{"init_std_up": 0.0222, "lr": 0.0184, "lr_head": 0.0121, "train_tokens": 213300000, "dataset": "wikipedia_en"}
MLP neurons of a small language model. Each row is named by its layer, matrix (up: input weights) and neuron, and shows model dimensions 0-191. Each number is 128 + 24 x the weight over its row's rms, rounded and kept within 0 to 255. Numbers have three digits each.
After each neuron's rows, "fires after" lists the tokens most often just before its 100 highest values on Wikipedia text that the model never trained on.

L3.up115:165157099138135116119157125144161168131113108119093129141116118108119120136181092097166124145109141160112138162123146091146098127116095157122140141132121119110130129149109145117102109129113145143137088081142124120134162139105137142095091069131148116122162122149060154110145093115161137173122132130108174132141140115144137120119139151150131149159153125144158094145129162139155107092139111114116085138105141097137147083141121120126174142129127116141125139122113055130107163119101092160161119119137152099136081107163107137076114133179107121082097130144125117130138182132113122187
fires after: "2", " pe", "4", " D", "8"

L3.up215:124106160147151118141104128171145103125130144141162120133091154066111139128098128106121116113124138144105132131086140153129173094148146122125136071134150083086142179109107154117146132164097122105149138125153117148113117121139177163117126155157131146137139118145107126146133122152130166150117136094092138174121131158089153113117137146140141122113159132105119133106151115105111100143083156127135098117106168154118129108124157112098114127145105151171145154145112146110135103107117163101165125106119149119171059133053100116130123100113142186106079143151144110169100117126136095140
fires after: " app", " M", "um", "un", "ear", " comp"

L3.up474:129126121107090098081132133111145100097124084119072194112145152133106170127136130183116178164136148120152080094162157161104101095131155135151142130120116138122112131112133108119173113117160122135088150131135137084131094135103160141120155129121165126132112138175133130134098141146165090135149137119142132125150147161134144093116126103156158119170135117132184105114149091134095134112089119118116140151113121108132127112079136127144121105181131109125109151128143122108123125079096135104092164150149095114090155085156153135140151151137134116154098081119125152145112175123117125121
fires after: ".", " cl", " r", " R", " D", "d"

L3.up29:149106124185113132139135191118128110121173106154173115116123134090118163102124129113136128147127115137128124119140135126108090109103130130105123153066134133139147141144098166154118148129148148087123100162132099141124130103107081175088181105104087101114127155156151126124143126158133080156198125141122151124110117140102144115144148111161135096107137111126152113125136114139163125130158093118124153120124136120099136151108126127144110081139173092126134121137187120111140126128097095148087116123157152098093146114146124101124174173158112117092093142109136167169086094127133110123
fires after: " T", " B", " A", " to", " Gr", " G"

L3.up123:099143124146153156087121143173085132146117138077155141166098097139163134140153122145119117137148148118124130149144114144112117127099111123132140097134146092143098107151142165139099058142161150135127131106132162117141104076156070136144152128160123140143124157171148112145132113125116157127176123108123100171149137156122128152122096099098099180116085106144071128148165123113136145114177143139150127126112135162122083119136126172163124102142152134155073148116107079159125098108185089150106131123134135119135146118113136117096111127112117143094100141154090097140128140126129130115
fires after: " Col", " col", " ex", " h", " H"

L3.up527:104103091117124141133133103100109123091132128111134129107141141136167120120117151111110104134058126128133149111114115143155116170137098154075082080121064108144110119137112156109127131175107134131143128113098111128172115125135078138149107116127098122149172127176137120156117154122143143116107140113121129143089161136147142158080119103181122121139127122117154088145137114128108137180113153168152133136117135106104158157191167106101146152166177152163117140100121124150100136157131100122137125116116153135125098130108146145131126115132160077127169096126115130154107170071144134140
fires after: ",", " with", "ince"

L3.up116:130132177126117145120131142135142126136147085145147135128139093137130114154137097100136089167071138139126161088148121125155127101128130111128086146150140101176132130151172128118175177148124112150125175159099161116149100114103114137157142138146122132102145112130161115123147114147116079149082119126143133119115144107102151138122112080083163156099101157143127141113122098120109068135170140143102089131127088087117128171127158117148102123146139120139132137151116083146108167103138085123174125139106135160127146097082137116104126131097130114131113175114136157098154181110123129177
fires after: " st", "el", " l", " F", "ur", " B"

L3.up253:141073135127100164108182114106104116133151104123161130123146113111094128137127118158146156151119086118158150139120133060124182091119099133082120107144178142084136136102129153090148153160154150163127108116112161116171103136117102115137156122143137113144152126151154134078154135135114093165116132183146120106132136132091113127152153126161136143106125084103130149142124153156158121149164098128103092149107100116125135120135103116107109085119111123159139122124154148093137147088107116165120112152111167138159153134151121101120174161112072116122108145117135149141099125146097126168
fires after: " B", " b", " C", "ed", " T"

L3.up612:120135142143100145108060148133114142142138116080094115106095135126116108143094111150160121130124153174109137122137102110096152140105159126124126110132136116134130116131123114098141129096137118123123096132109114140134134178118121121128073115152144098139128117129168140105124127143141098155097092110157161103120100123169155092119133124124140134174172141152094104180190132136146106153102149133152141116126144144129201085152108145141155142112139105134123100132114172119129130094160152147096169128144135154141113103091127153135128144155178072083110117167137155117078167121120170156
fires after: " ", "ru", "du", "2", " (", "1"

L3.up121:128143105110098147139134144137140121094099097130156093131156155110125168153122135135094141120118094176192124174149118131164090079079138137112133136146112136150178074143106140141107130123126114124141124140110121115164127090128124089175156143133124116102157129153115122129132107152082153087126110153103144119103163162153116092146140120176152112121163145126068101146142145164161091092126135163177178111112099107129125145119142144124182096129085110059127140132159106101145147132135114108129141120155122119102133133157129123137104146095106113124114103132136126117141116105138104143
fires after: " in", "ro", " to", " In", "-"

L3.up305:151123116115117132132123138153090122171156101121158127132097146144145117137133108103125123140094145111104130141152133131139154154136137161118133083171084122162122101079132109170125131103116137131121155145112116131109143134129112137136128067131147147159114172121158145166107102135146115119068128081107160123131072067104147130097139108133112143142135164116127167165128106125098165167103114150178135169137150144140122128095072100164109107132097099144096146097091155120118115140100117096106154153107131152172118165122136112159110125134124109142152140131154143075106101178118095131
fires after: "he", "m", "ar", "am", "y", "gh"

L3.up707:103157140103137081116111130116105138160127148118139090169137175109130102131093132140116108137089149106130177109110158101129091155075148143092112135126101110113133091105140102101138180089139125158135111095117118137120179114099117133104168129120136124147122140146158138113155099130159109129113136136167148134158180120092131108133120133144119134112178162127095124174147126120142121137119094116135073115120170129119110125143143152133148170148064100149103117136138102147121109134114115131155152110112126135191145182157097138105130142107134089085133153098156146128123122181159121151
fires after: " H", " W", " A", " K", " he", "H"

L3.up89:129124085154153155150109139105079113131156106135141090140128162152148116152155110105166135126149095141111119091129148135102083130129117105110138084123104119159097115142114137147128114152142068163081101159082129106110144097140094132189150155106126098116126147133124137118104099121114127100156140107151105164080126109082148133112077127134099173156131117141103169112120115105132169171146070171138119140139127147125108117153142158161158149171128148136144133147124146089097113206141150161145147122119113153128139151123142130148105125123130105117139116108130091140140104135129096137
fires after: " H", "i", " h", "m", "im", "am"

L3.up604:123100127143100129149135176150132124150150102152132145123160069144105127124125150137157123131112104138127130094157114103085129093160110151081142105178139116126111136151112088152139143116136126152128120141129137083138110141101121143167130114121108137104129132130151136168062132152130111127072098107165158153101135210123108147144113087164123143132087096139112147154115128103142148108091149092095088147162151127126177121117171134075148143135141125109132174140143101149131179107149131086114117155119128099125129109130111144099103136095096132095131120133092153142123129119133168163
fires after: "amp", "en", " Mar", " comp", "it", " cl"

L3.up490:101100154144132128117106144130109113149117140098118148088153136140110127160116123158118139167158138132120163140126116133145103136180109106154096122123128112167107130090106110152145115113131127129085125119102080137123096157144131110144121093145148117082127100130164122106157124134135139145148125100151088169124130154129119126116190137110127147166171118141175124090149115122124169115117120106146105106136101208173130086143090093142112171129136132170064143128124147158119122176117112150113102113083123159162145171114104130151103169151143101159146120088116111134121106101117110103
fires after: " f", " s", " S", " g", " qu"

L3.up237:151160157105131143145145125134149099129134149136136158121143150123122129121112138132156089161122118153147097147109110111068085152110077145132146130159163070188131163131093107103171146145112134145105124169130100159119137097129103140126126114121093113140083137145151150120129122137151119107160124116137139145130156171116172109132134152110136134081118116115135140129148110111139129104136125089087153138144122072144164109139113146089097132110130125136122091096148105151154090138119154146158116162119137111144177155100143049104081124132091167115133139138136178149095104138107112162
fires after: " f", " P", "u", " O", " W", " The"

L3.up104:151115164121086103143133099120117123117144160161124109176164184094138131116137102067126154165138073117138140109129126141160155144083088142116116175141126129104148139112124123166109113156135152123134123132118128083139116092139098107175118106131157159141145160107133133143156131140112108144129111171110100112141120137078099130122144143152153157114141115094121079156128152159145159133133097145136145113093076116150157108100132139082135117143164094142124144199147128126139111144143124130101120101139102110131124112127129137160079135108074113095110134101123141093116141083147104165
fires after: " in", " an", " S", " In", " over", "at"

L3.up567:114100136154087147141143100130114123111117103122160094144164100122142132114090121120157125145141163150158103123150113107106119066124087123157119150165158100179156128141135141118139156079146083117113094120084138085114092072142162138156117092109170078135092106131102108122117133140175113134098122127122130130139134164145189127128137130137126126119152138096110138159159150143113195119120177125129093174106140132118103109112123136135134112101094130106090138139134118143161179134125140145131131147105120158094138107148125109134178126182116123125155146130139140144093136131169125110
fires after: " o", "c", " sh", "C", " L"

L3.up650:129135170129161062141123141171116140099109142137132177102117172173143084162081126088124116139089127142137131077172096143125097154123122149149123130153137134139134067127124094103117105138167153120095098138119136137125101148094152139092095136166087094108106116155144128087159140127129153113109115154148073124123094132140141131133086133088151126143134133127139142128134137118200111121157152104157144099150139140098130135153149171134127107143119152110130102116107108124129139138133140146151105130146148095118141092129153086145121131132130098101116134183170157126104115156105156099
fires after: " f", " p", " F", " the"

L3.up601:106130135089117135152152151114132088143100142098133135134155140157144148120166092115102122130159147093155152128075151190099113097109150125132127127110200124115141128089119122130132100168116126106126098109133092100119082102116110134121149140118147131114100146092114128111127114136134127097123136087109155133125119192151129133161113115117119141113113185123148139144135129129150161096140096187128128176092168124161164157125127109091175109113096156135126119085137156107133131091133137105147134103138137171125159101143121171113139086095102099123130137170153113127108162143138175133
fires after: "r", "ar", "il", "ro", " un"

L3.up461:117136115136132159200120127126109149170120159128146144149140139139152110129142064155082123116120138124136134131139122132133122175162121087111119073131140098179146113110119134120122128101091110091070103116129136077110151161154170095129138099070138115125138119133133147141131141126124078084112133130136069072171124134139074148121171116123137143146129109121122126095152167106138129122090135154131147126146136119114131138155156119144137137188160114103066135127098174154127122139124124129148117129125154177156152113139120111118133147129118092100133133080141140128125126117141172124
fires after: " S", "s", " s", "S"

L3.up655:099165116159163147140151098154169094140163142124116154166129185111147157181147119113151159137112140122121153145130166125136077112153092104150093155120139138163123117155135099104124131128149107143115077072139165124141137089105130143141109100109097131110111125144104120145118151121153141072106132137090121155125126119177100097101174123137127144132143119090158109147128156176133107096167137141120138115124110152081112145134106137138157112141139108128126159148121136142091120117069126116155152130107116132120134150127122101173136107143117106108119071136090102169066131115132144118
fires after: " ass", ",", " New", " P", "os"

L3.up507:120128168128128137136085112166138120140104091116124137102098147098135140115119087110130168071139114106138149177140128140164124133087114074158178124101179126157139077113141145166076156138147113147094129100165141127118145124138127117110099106134113081095100108152138133107153111115122127144122110102168099143137131083126162114111091139116171167127147146124146149144126143174142139101149184132138108105123115138134088091152108107157080138121125154136171120158113121169164181157130105132129126111107114157117138122141129096152112131123112113138121143094091125158141152150108094146
fires after: " T", " P", "P", " U"

L3.up590:122127138104119117129106084170115160101109152138139120086152178157150097117141135098129123117147152147129108149133119104120126108069119142135131147131165105109170090112153125126117156143118098138101151157150139107117153128149121105171182126121116152101140112134152127105110102126120183091148169146114137097155135102114134191114173125137181117145157115164094139099120108124131097092141130153087113131144135124150117119086111114163116162138138110139136121137087164137116178084140106158172146190148145094119105124116124164101128109111130116132126124146160071141123106089099136128
fires after: " f", " ne", "%", " e", " F", " E"

L3.up725:100154128072151102142157141092189083141177163103096142128115119107093109150172118143148131112142126136115143058136145160101132130102125134108118141100150093115111142152152134127133159160113166127124112163118139104157094187170139116099165127125139096119119143158154135082139131101119125127133164110128108126149114154175134175138148141089145122130110149157101117119117136092145130143116119131091140100126114132091093104120136170095111140150133120090100117118100107155156107125087091144101137155139148130114108127165139110119152114133159153132072092158164082137138130139139117133
fires after: " d", " D", " r", "g", "o", "d"

L3.up588:111142156115140137077166110089152171138162200141104101080118126143148160173119122143133145187131110143150129145167119137133160148099142170104129146120133097104103191097098127111099128159121099128113106101112150133132121147118162082122140105131130137140141165146119145114119097133122126137135142084149092120116171149129144104082129118086165131119087148112146147135144104148120118150109118124133080122118159096110117158128113191152165154140171153151133138121171118086142107109144112117121133147108112110111148095117123101138149128080106129125118093128135123167086109116103133139
fires after: " R", " r", "c", "ch", " c"

L3.up433:111118179149141128126117104117159144122137136110150112149134127103156118125115075168109129153129118152082151142115135102139100104144086138145177107156147104197093169154124132139130124116116119106148100122118156098169099114088103144138157179118126080115106126134106118162135107125157127144135143134141118135124170114136121084178139134139166155128115140113095095114084103120127123113126139131155085147107079139120155131154115119065186114134125110150071130118146098136134181134142124105174124125137136119091150110095142119137111098147120128127142143187138124091128147144131082116
fires after: "p", "ac", "end", "ch", " O", "O"

L3.up196:140127099110110094139121111141102093178106120117140154156157115112109151145120117127152082128177152124106114155128148094082114089090126124139101134097115143155124118096096112135149136111116151129117137130173139130119092140120129140142176110172096125123138163139154116136129124102118151119146091112121157104147143143120100136162138150151130107163125114143156167163133128137139111081082135094085105147111180143120121083114109138127144099151087134128140127144161125203091108175113155129164173115178118111097114158120143092121127161127147189108144098133146129128121117130112167092
fires after: ".", " A", "A", "th", " sp"

L3.up478:133124160141104145121071109148108141139132099120115103078118081142122123126109121132136143095160146161123159147174083154127137084090098114182093142078138129145128142127095150131136094149129081091090167099131144149173133117095167108126114166106142137107140125154107123091123152103150151151149099136163120145150150132158166153120128121105131110138167130109133141131093126116147111149108131124153107108150100119158159104105123143165134104140156134158111127108098134142128132102136156090126128104105128172093157119162175122199123103140178134098145106136090105106137127109118144133
fires after: " ", " (", " M"

L3.up195:142156153132137143112096069118164192121108107099136114162105122151137180130101123158127158147123112134117094088100114099133137106091112123138121116129159106105128114144092138118118164060126133135116142138177119131105099154137115122145098121068115158131085091119138163142132127096075161111137142125134106138125113154154116112147110124122130139154149133130121102110167143161138147150100128137109131098136126148140186144122101161102087115188156136125142120079077132123094133154118177130112135159117145100151119086120140126127120150133167123090124106156163122094151138134158154110
fires after: " The", " the", " T", " t", "The"

L3.up533:100159138123138102121134156141125114119124090094132127093168089138097140112153147096160123129126121105129119114133123160148122146113160139129148078138147138163165081167123148146100133065095115152105156164135154130110138141126113183119127117140123167130110125108109111122118112181147105108121109143124130124166135125058126167203135128138100113140130092149141168120095091135117130115127166097113174115122110080099121177132112140096149112172108137100113137094130100165116153134106107131142112152173100116128140147114184097106157108141122124097118152153136130110116168113131115124
fires after: " Fran", "er", "ur", " F", "areer", "en"

L3.up484:137142092123119083155132119085137121121165116105133203069137143156083130133104100105143120131123169131163120137104113153102113141100138128154097157118090105165143113096139112183159112145165134095100148130097119134130192117090151109149171067122126111121134107120112091111126148148161153108114164138163119103146121106139148147118126131121149114122096161086150155116122154127154153139166136131128116162113148138096139141156144153116108102147082126148125135106130146120147095091134125132119122162140137119166145142126160159107138135166130119144061135158092125110093110102118142153
fires after: " H", " F", " h", " gr", " l", " L"

L3.up62:104161121103143074151117146081140109127167164109131126161112152137157081140063143110144118132112163116126116136147170135154092149139113101107135127094134104105137152122087131098119103143127135104108140118103153147166103133149116169147131146106125114110135148136135137122144115118112127139116115116113100064092079131136140129129166132137098127141139171118153131144147137128129153115177105186095161153147155108088126104120147149141110149140141129123106155141193169178125122157122104127121106125114129156134161078130127130124154093135139112085102168128110146126087141134071178109
fires after: " f", " F", " the", " an", "ir", " Sh"

L3.up351:101149112155146146128109134185099110137133107123100123157132093124157141128127080153119097154123145125100103149126103117136109120128108156136148105151113136166080176138143115087102124129084124110157109138146147138148123127152180098172120144069122159124121129113136168086181148120095158110128117160124115125078120153136113114144136132166190165119147102137137123118121078156155151129121117148136102155119136131143175142133108120143112140140121122117158104109087086148108150089137096128141119159153134128148091115163115137099069125112139103131141105114153107113119087162126121193
fires after: " P", " e", " R", " w", " r", " S"

L3.up730:125110080113140132195109136089114134128099135129106116092098083130167141121102133080097113118147168059141156123149157095141142158139120115108107158136152124162138130057140123096123120078134111136139151123195107127135127088125096132091141099139137137119132136121120117152108145096135168138112105150090126139149108144100120112144193167098155127148150164139132150116099160138117125137104160125156109145143120140127165148147123132125135124148104101117111125169141161123156097107149102118174150156170129080125145124158132139116129139075149098149120131121120112114120096107127166132
fires after: " St", " c", "in", " f", " st", " F"

L3.up178:095107144141131135175089118100120164161092138072097094110110101138140151142133097132102162114095136079108133136082138095127155079139081155113122139139108116138144165137108154137156108085123115138128133108118149118102103154130145131145161131120173157079123118161109154116108132109099129149111155149104110135116140119109148170127132126165123126132119138129129151112131136173138108118147160109166116110120104160072136114122118174086100100075145132158126089130144121137138150107063128124143153179103144107153103136153183143114150138146156131171110123126178139106135112139156134115
fires after: " t", " T", " le", " sh", " c", " h"

L3.up309:132158172100077118139089132156127167108099118126139072125156132108128161116183136128084103123168163119119176136133142094121143106101104145170151091118137080139134128136148112129109145126110119100089135145119098149132101141106111100156138135164107135157134134134122137102119127096146123142127153112128132118171107098168126140142095112118123115141111114172141122154089168119094109166096146140143049123087151128152142136082138145124124092167152104157131145151121158108183093118101153109147126120125117147146140120162100125119137127091108096110116140154125142099076146162120144152
fires after: " L", "ar", "r", "us", " K"

L3.up282:145127132144129127163185128100113104119174115134136136101161091130087138109133127111166105130120121162125148106153118107160101105108153148103132170095177143185101117139145119132128177134118130172090142089134089120126125137080173125096118114143150112097122104097098119134133133084139144107135148146118166140103118155105119078123158118066118109163060154169125141145154129130124144110129113131139103109172170085132127108102149123132109108156098119121111157087118122126158162143138130101090112136146115157131144107173139131118135123137162107142089125101140158125149135095153128154
fires after: " K", " St", " Gr", " D", " Br", "l"

L3.up218:148108100064132123150143101188121108140146183114138154102119081107121124072097110112122142112100115148114149149088123179143152149094130094193133107120138117120110112166146105116130129136102104129109129139114104105119140157108109093126127083140131104099116141136117113089133129167153123133103120159168136114097149183065129130111137126169114115112109083137106153121153148124141138170090122129135142125185127100114148149133146130151126117130148145148162176125164112152102126131120110124109105153117130119141152189123134117144161158111144180114126144134106152184128121123129111142
fires after: " w", "w", " be", " is", " B"

L3.up362:124139121107127138107132121148117139098155127090122127127111104121088157126116159124125112121138177106131102131116088143096139149179095141136142175125107113107141126174102118123138143156102129123129142113133102140098118080149132115110138114136137097131124177146126133175122110157164124127113175068149086113093168131129164101184128121153139143149083142157121096131104109143140110091141110154143103151127077096109129104145138157145171133109109131137119143162110088133121108130173136091125163093120105096129132189119175106146120101110141165080123118171100131115135180111151131153
fires after: " H", " h", " ex", "H", "m"

L3.up366:155120105126130120121136103104136122131132142119099116104165114148104155092084131148145117096137128097144158139114133145137135120083146140108105140173073091082177140142100130145144121182145141136137163129155131127121104119143133201125126116100095139100106142119177127086157122164127125118154140148145116127109110139159093119136158131167111121119144122168130135160147111156145122118149080142169142184112126100117172116108115121135089122118099106163100139131111110086093198100105106171144120138097141135118109160099081157112109140130135108096109108138166148098146144126102113108
fires after: "e", " I", "re", " te", " E"

L3.up755:126130157164116135133131116115136105149152156172119128107143111124126160116139112094107127131120163164144164094111115145096162134129105146090134108117121096131111085172161121119124134131128140150133138138156139096142187125145152098133141123155139111139167107143127123086116107153171159131078142129088150160106141165154161130114094140120116107153127104148109098123152140134105165126123152164098107072096119088113108145131102168149122111124135182130121108058124128116101151172118110098107121156132114150150130096086160125123106170118140148081090130164137135078085121162128160127
fires after: " dis", " con", "f", "g", " l", " en"

L3.up331:159115123124173158163138116103114051145151087136110145156107083155145130105148115123109117111096131112156117196121146107139142146120111150069124139122106132114111135175117146161124124136119104132129167120124120112128172106113079134113110099104112150126159112139106101157127093137120158113096121092159105117159117142149147141114132133120106124129136094098149118100115185088107081121104165200119143118130156141127093161142137137118111174115122148108138133092118121148088124167141152111162124158142128157136158160128177119145136118075171145115155132112119122130130129124124093152
fires after: ",", "0"

L3.up157:115066133118151153172137145133181170114125126144155134100162150156127134119121140137141087134151116176120099113125145100125126133132085132088150138149133141125129078102115138167158130152140120115137065108125120113123092095169127104104131123098131144145117123165140134139145095138156116118095099094120113098144164089154141072156127150162167107094158160158174154134115167126137102142109090129124124123102107125141096086125104133101140130150140123055150151090136118120114109111136157114118131136157122115087181153148143138147118158104129139144116079117154126156140156107156133142
fires after: " C", "-", " c", "C", " "

L3.up334:136093129114073130102098165158113160147071087185062137159065155121144128133134104120118103095126092116116118131144153073130125131108102161152158122093093132151092133104115126156131101063122144115119110098119125113136130135135172143139149119161119124163177120133127118144162163154130136126140151101132141121105151138138093148100161123148159136136115133136144147115129124146137131134114133121145161128119122102133150132119145141135164129124089163128121133146072145109149134126101157150091142128106107117123168177074133159114147105114123173163113097142166103136113131158091154148
fires after: "t", " app", " en", "n", " res", " on"

L3.up31:094138173125108082117149128164107104120128110097124181104108131119127189147143112093143099105143152181137092127132090154132125122117127139146146148134101068150103110122140122148161147108110117132123114145127117129141056094161141146153127129166163183123102131129146165137120187085132145129100099129155127121144164147144109080163131144136132129129103163135140127087100144123123132141114105141094108140155125114140107118121175153133102103142119147088146130103104113120132116097150159136095166096122100104097130133126137132102168126115153171120139103118138163112105139130108162195
fires after: " C", "el", " J", " D", " K"

L3.up67:108121124148139147121107133132122123104163134121162086160138127161115110138120129117109102151128134164125140156098146100102138122113122151121135122106106125128136125116142140138152138099155135119110152131090166123116130132122132129084078131123099077129071107096135160121122091126144155130139104127188122116136171156106071076131100134108166136151100145133120098162140177142130118148123152117162111100115150129075114136187145182147110114137116153100099124070171100128127116138105115153146138129150154115148169115129161132124101165142097123098107135129148161101133194093149108183
fires after: " t", "ch", " in", "p", "t", "er"

L3.up631:121125093120159099129135088126072132129165154133127168145180083158132108127103161133129139168104101100150135117131117133096089141104105087135115081131100095115119106164091177110145143084107172079127153162144127095138106105126143176079159144123135126142140159115139140134123109137107091139159121130146100113138130150093150136120148146153154126152124115121098103123157124125128166144117172137143152153082081107106088127159142119148109162107166109140134085163139156132107137125110125137147103143099073120085173146115154104092138158131160140116136122128124135161121123122141118129
fires after: " B", " b", " for", " w", " with", "or"

L3.up559:131136154131184130099155148166148125171167131142122181093158150128125115084112097152099117140151135094116122147108124111143132126111056151145098138145097139130118167112148111126150149094124104088097089110122132113160120134121161093138127147097128142121145087154092118158130125117176098129119164130109127126155125106135161153119146142151136123080098170167141125127177132161143098115138134147162109110151097085121131122141074136111113112149140155142095142124105107135153100088125113114113152181149151094140129062138118136131123114098115084119129140169131117130165160142135111150
fires after: " E", " C", " R", " S", "C"

L3.up669:150148137136178111137122112171097119107146116138109134119100116153164121132134114127115121115136131119114089149124136154147086145083134132128154088101134153114095092094093141116104124097144138139119108153119114136142136193145129140113140079147167158146110136100141149081181142115058168129111119133124159094106132120111094118067137142111153130109154139163124099155149171125176147139121140131122150091133156134150139122135151179094138134140077133140110104108091115101077151154114133130093160129145125130066119139176157138092125128161135117157140138152117147092111124140126137104
fires after: "n", " n", " en", " t", " ", " ar"

L3.up706:121149122139149104170103071083131098123109069128099098119130120095100138125135103094157133106131150122074150094114101145165123127133118129132112141123119109162153118097155160121156122204157083114122071101154094104138126122119138122126136107116119177102120096171146124112130139110126142103083116118096131158134132166147133089132145158177116130145153136136132142127161189160114080116137140109088097129123129125154160114088163134126123125161134120152098095149107147145152150141105114107116128164106130093145157165131122098138108130150128145125147116153108160173132103139153139142
fires after: " (", ",", " P", "P"

L3.up496:109126114096153148140123124106140138111121104176127081106114145127155130130109141096157090105125135120139116131140159136123152122132168146114141126120141070130135145181122128185138130081153158113099130134110124085102182113153139113134141137157117104103134096132116142139180112193173152137158131141119093137101149100141134096087132103102150142132064126093133146098155132130084110125150138125145146133109135127195131123155093153146134135150063115166117117112135130131166158133142119142130151119154151129140069113114189082121103113101140114116119112146112164121127127101104143132
fires after: " l", " pol", "ar", " L", "l", " Mar"

L3.up229:142139086154128131111124113111120153163134070131139142125138127134171144155114139112093120118074122132143172180117149095116129154112101164155142147133080117115119097166128147124155101124109091145138100154164098142113131098116173142182094095121148116165164161138106199098108120153133108159157105140129111125112153158178108136127115106109127157122147139115133097111120142121086129152131133110122104101110144113145131149149158119122114119115122162148162144130105116188108176150139100085071140152131126152140166113112125117123136095096090103151086106127109132116105148138109118116
fires after: " ", " d", ",", "D", " D"

L3.up176:127134136139162154149126153144136116129126132121131127133099139135147132163110131105097202127133123113146136085113106153093130130154121143134068148128130127165145145131147150160117160163055116119110112142154155127094099115117136122105141174151108179115173055180168112113090104133080103089122132096127123169155084119100128122168124145143144143118117156072111157117086141083128121129148123130129139133106137158114161164128123157114146151115117129121108122105116119138130155115110132114140120153094117086123139115115160089128094156137129176131157145102148088119113124118146169146
fires after: "c", "p", "rans", " C", "ign", " Comm"

L3.up375:084171110101140109156092099136111099132146105136109128111106111088156125106105144138144123150147087182147078128186136122132137108119124139104166121147105088111178076120144114127126131122128122125103094166143135133132127150151140118066149121112160165109130109182140117175125160126120144147103151132165102151145160102139129112114135159123165151092117103148075130117145070127149108144150149140159134150165163150119133129116105155145106100124157138114092143077132108136120094134108159100155113093135133122129133167117156109151101130142096157095165101110133145148099143156117135115
fires after: "e", "l", "u", " O", " K"

L3.up552:113126137137118149139127123184086131145094092141154165121106106134183177129129111140143084164132138148160136128063124120082117161098140126117072114120120159092108127122150085133168173108140126144112134140142097120157101125100142110141118129107119122155168146129153126107112103105097110146137147129086103109095145167156166156141148132108130113111150113113100121128126134146158129151112094123139120113103185112169133101161134100153121166135126127105108106085158139135130098180125111114108148131122141136080198102127117121085097138149162116150128123149124138135127108151167137088
fires after: " A", " c", "C", "A", " ", " the"

L3.up681:127129150138188127101102139077141148136143154128136128123085132066126139148153116160112136135183102135115170132115107123125118143125149129189120084131162129121127149136132139124094112128128120103073200158162157149120109123138136162134142120154124109115124112113121127129132113122128115096139140128125083151187166106078128128115098098185168154133082152115109122124141138103124111120085118151093112126137157131121158094134087083121097110141116160174143124107119098128110168108120132085156118104137141134188115109137076135123169124091126142136106118143143134136102123119130153123
fires after: "g", " T", "at", "ch", " G", " t"

L3.up97:102118162075112135132150116135166197157109109121148131098109114107132192118086124147128101145075112166159144111105152107135166090122110108100109120117129118118137102145107114141121139134119137111116127146142159181141128139126137120123162145112157093088097114117137143126114132149078147188128128122105143088110101138113119112156123101107105148095123165140137120142167168113125161116106150142124120181113156139160130140119154154118132189125107112144126105107129115059133121140094158145131134147115096137095157118156124122120173136169103118115120095125147146104106103135141151191
fires after: " A", " c", " B", " L", " C"

L3.up609:191104101112104133116124141121093136132137119147112097177115138117140121119112142145120159109166176123113164107102084144124148153173104139166088088146114150120155105140090112095122141086151097102126117164143127107159143151104117115096129118111110155121128094116094136105160128104162118126087140130121135131140172125139111104102121156192137143089143161123103104112150134087126145146093116103150158124090164130143146126091138133104157142123125191120151130097140102103126153121131142109156138124116132156118145147118109183111177119096168125152075154129138148158119151094157146104
fires after: " to", "t", " is", " was", " be"